config.toml
d_mlp = 640
norm = "layernorm"
norm_place = "pre"
positions = "rope"
train_tokens = 192800000
MLP neurons of a small language model. Each row is named by its layer, matrix (up: input weights) and neuron, and shows model dimensions 0-159. Each number is 128 + 24 x the weight over its row's rms, rounded and kept within 0 to 255. Numbers have three digits each.
After each neuron's rows, "fires on" lists the tokens most often at its 100 highest values on Wikipedia text that the model never trained on. A number after a token or word is its count.

L2.up616:135132100090167142159106117137114123117150100152157132118120132093155117125136104116130139153125130105094152121131155104192150112155107160124136118093116149131093154128141131132122125146148138114150104155078099101127138154087148088151128125140134137128120172057104145094112124107154115118155168097141143119128107124107139175123137122122095154160104099045143160123102083114138133135160137141109161127168154151116119087139119126113116087086146134145128137145185123115116185120131134
fires on: "a" 22, " were" 12, " was" 11, " served" 7, " would" 6, "i" 5

L2.up31:100074153122157126152166090137111118126131134128141114107144132104129146124082103172107122177167152136125135110126129124150131106111143119139142118136132118116126085132103079091074120131126129097110143108133142117089107135121138183135109123116114116143142089135141182131115138083110140135116124176094165150115155137115076111154093121151097160127157087089117129124123142131142142098173142107134144106133089083169134120115069095143122135143134127147196147121145149170118107118110147
fires on: "k" 20, "st" 15, "w" 10, "K" 7, "ed" 6

L2.up238:118147105082131165110119134043169140160139119116121167149183145121079123179123103143167096119149116132145145125095138139132124157107106151145143145130146092121144119108110134157134124155129119101156110110200113158128139166124129132124174125078128084130116120098162186104133109145131137162143128107136097132120125099135070133130143137120120127170182125130138151144113102102112129158106108121128082084138149122135132139122136137142104090105137143097123142104122119118165133158129135
fires on: "ing" 31, " " 8, "ively" 6, "m" 6, "ly" 5, " fe" 4

L2.up27:136177154142111128138116145161119106138141148102153135139129092154169139108152125144159100132100107132131147121167113112093106137163110128136097143135144129165110157135161135073140180142106142066115159150100148115135062125111145109142137136103148132152126130095101082133116150116145138150155147122097104114102168142101169126150105176103132133122125094115097130112158140110110154106152140156094086148112116149110109149102114121095122133106103111140134112177134139128160134179116194
fires on: " both" 16, " between" 16, "4" 13, "the" 9

L2.up36:116148129156137123142140124111118123107076136103146118149118140144128143148143123160118131143139120092135100097110109154128119128119126123141147138119165161153095110179133131133139108127105110159155135117186143132130119149170133143106145167133148063141173118091119157126127107071145111147173135126113155091130168125121136195120121105142131128133129148127106083127079128142158113133147114149138123136138101111143114163115142186104108099081159154105121165141181103180120137117109065
fires on: "ed" 17, " took" 14, "rew" 12, " was" 8, " take" 6, " takes" 4

L3.up590:092144091079109123107122162132116087129176111137073103113108159140147106129146123135111151151114113127114126104159112151133052120103115117171128144158145076142126136113097138132155189140136154113142127107163107126135119114134143155104133131111134147095158162127123111118092145141129127108126141110174110139138113124130152144175139153107086122124162147155175094131090136138108129131082065109129146118142149168118150115148107150161166129086107132135110146129118136170144156146105092
fires on: " at" 43, " of" 8, " went" 5, "ail" 5, "ö" 4

L2.up185:131108105173106181147197132118145163085119143100124135080114088135159110089161076131100130158147156113131118110126124162137125127133120127101077143161150139139131143094115151120137142124118159123119160088129075117115141131105134142163116112104124113108142134137141138151129135107145148177129139155139128129117092099101127161145113132158143116091099137126074159106125103103150156105115146134104123133130131140123162132127099137168141144132102076108159175161109105086083140167102115
fires on: "st" 26, "ic" 19, " addition" 7, "100" 7

L2.up476:098111148159105136184176129125139134108116132147123121102122145128117150116142129155098073154155127117166141117109094151074125114135130091110168107108120150099127155161117110128162123143125110161150124125113151146172117117137124155129139160127127132093126113116161128150133105155123114157131101096095077108173182161124119096116137121125136123104153095097153140100057100127141082112096129127098161097112079095112147122150145113111161141147163131150103143128147152154130152162097096
fires on: " of" 38, " between" 18, " pot" 10, "it" 8, " within" 6, "if" 5

L2.up164:133111137159120147170145160111123155108143154137102130113115164187132137111127140137146156079101109071108110132127092126162134137136167099131128125088112106123161149118085120091168109104112107147108146103130117142161120138145110101167177135145132108103126142127135174155112106125128104105147102135199117126118138113116170124165108183129118126138135118107129156166125150132120107132138110149152101136136151114093071108197121128143107155070160143150097127137138132143100110111115136
fires on: " by" 24, "é" 12, "3" 9, "2" 8, " Website" 7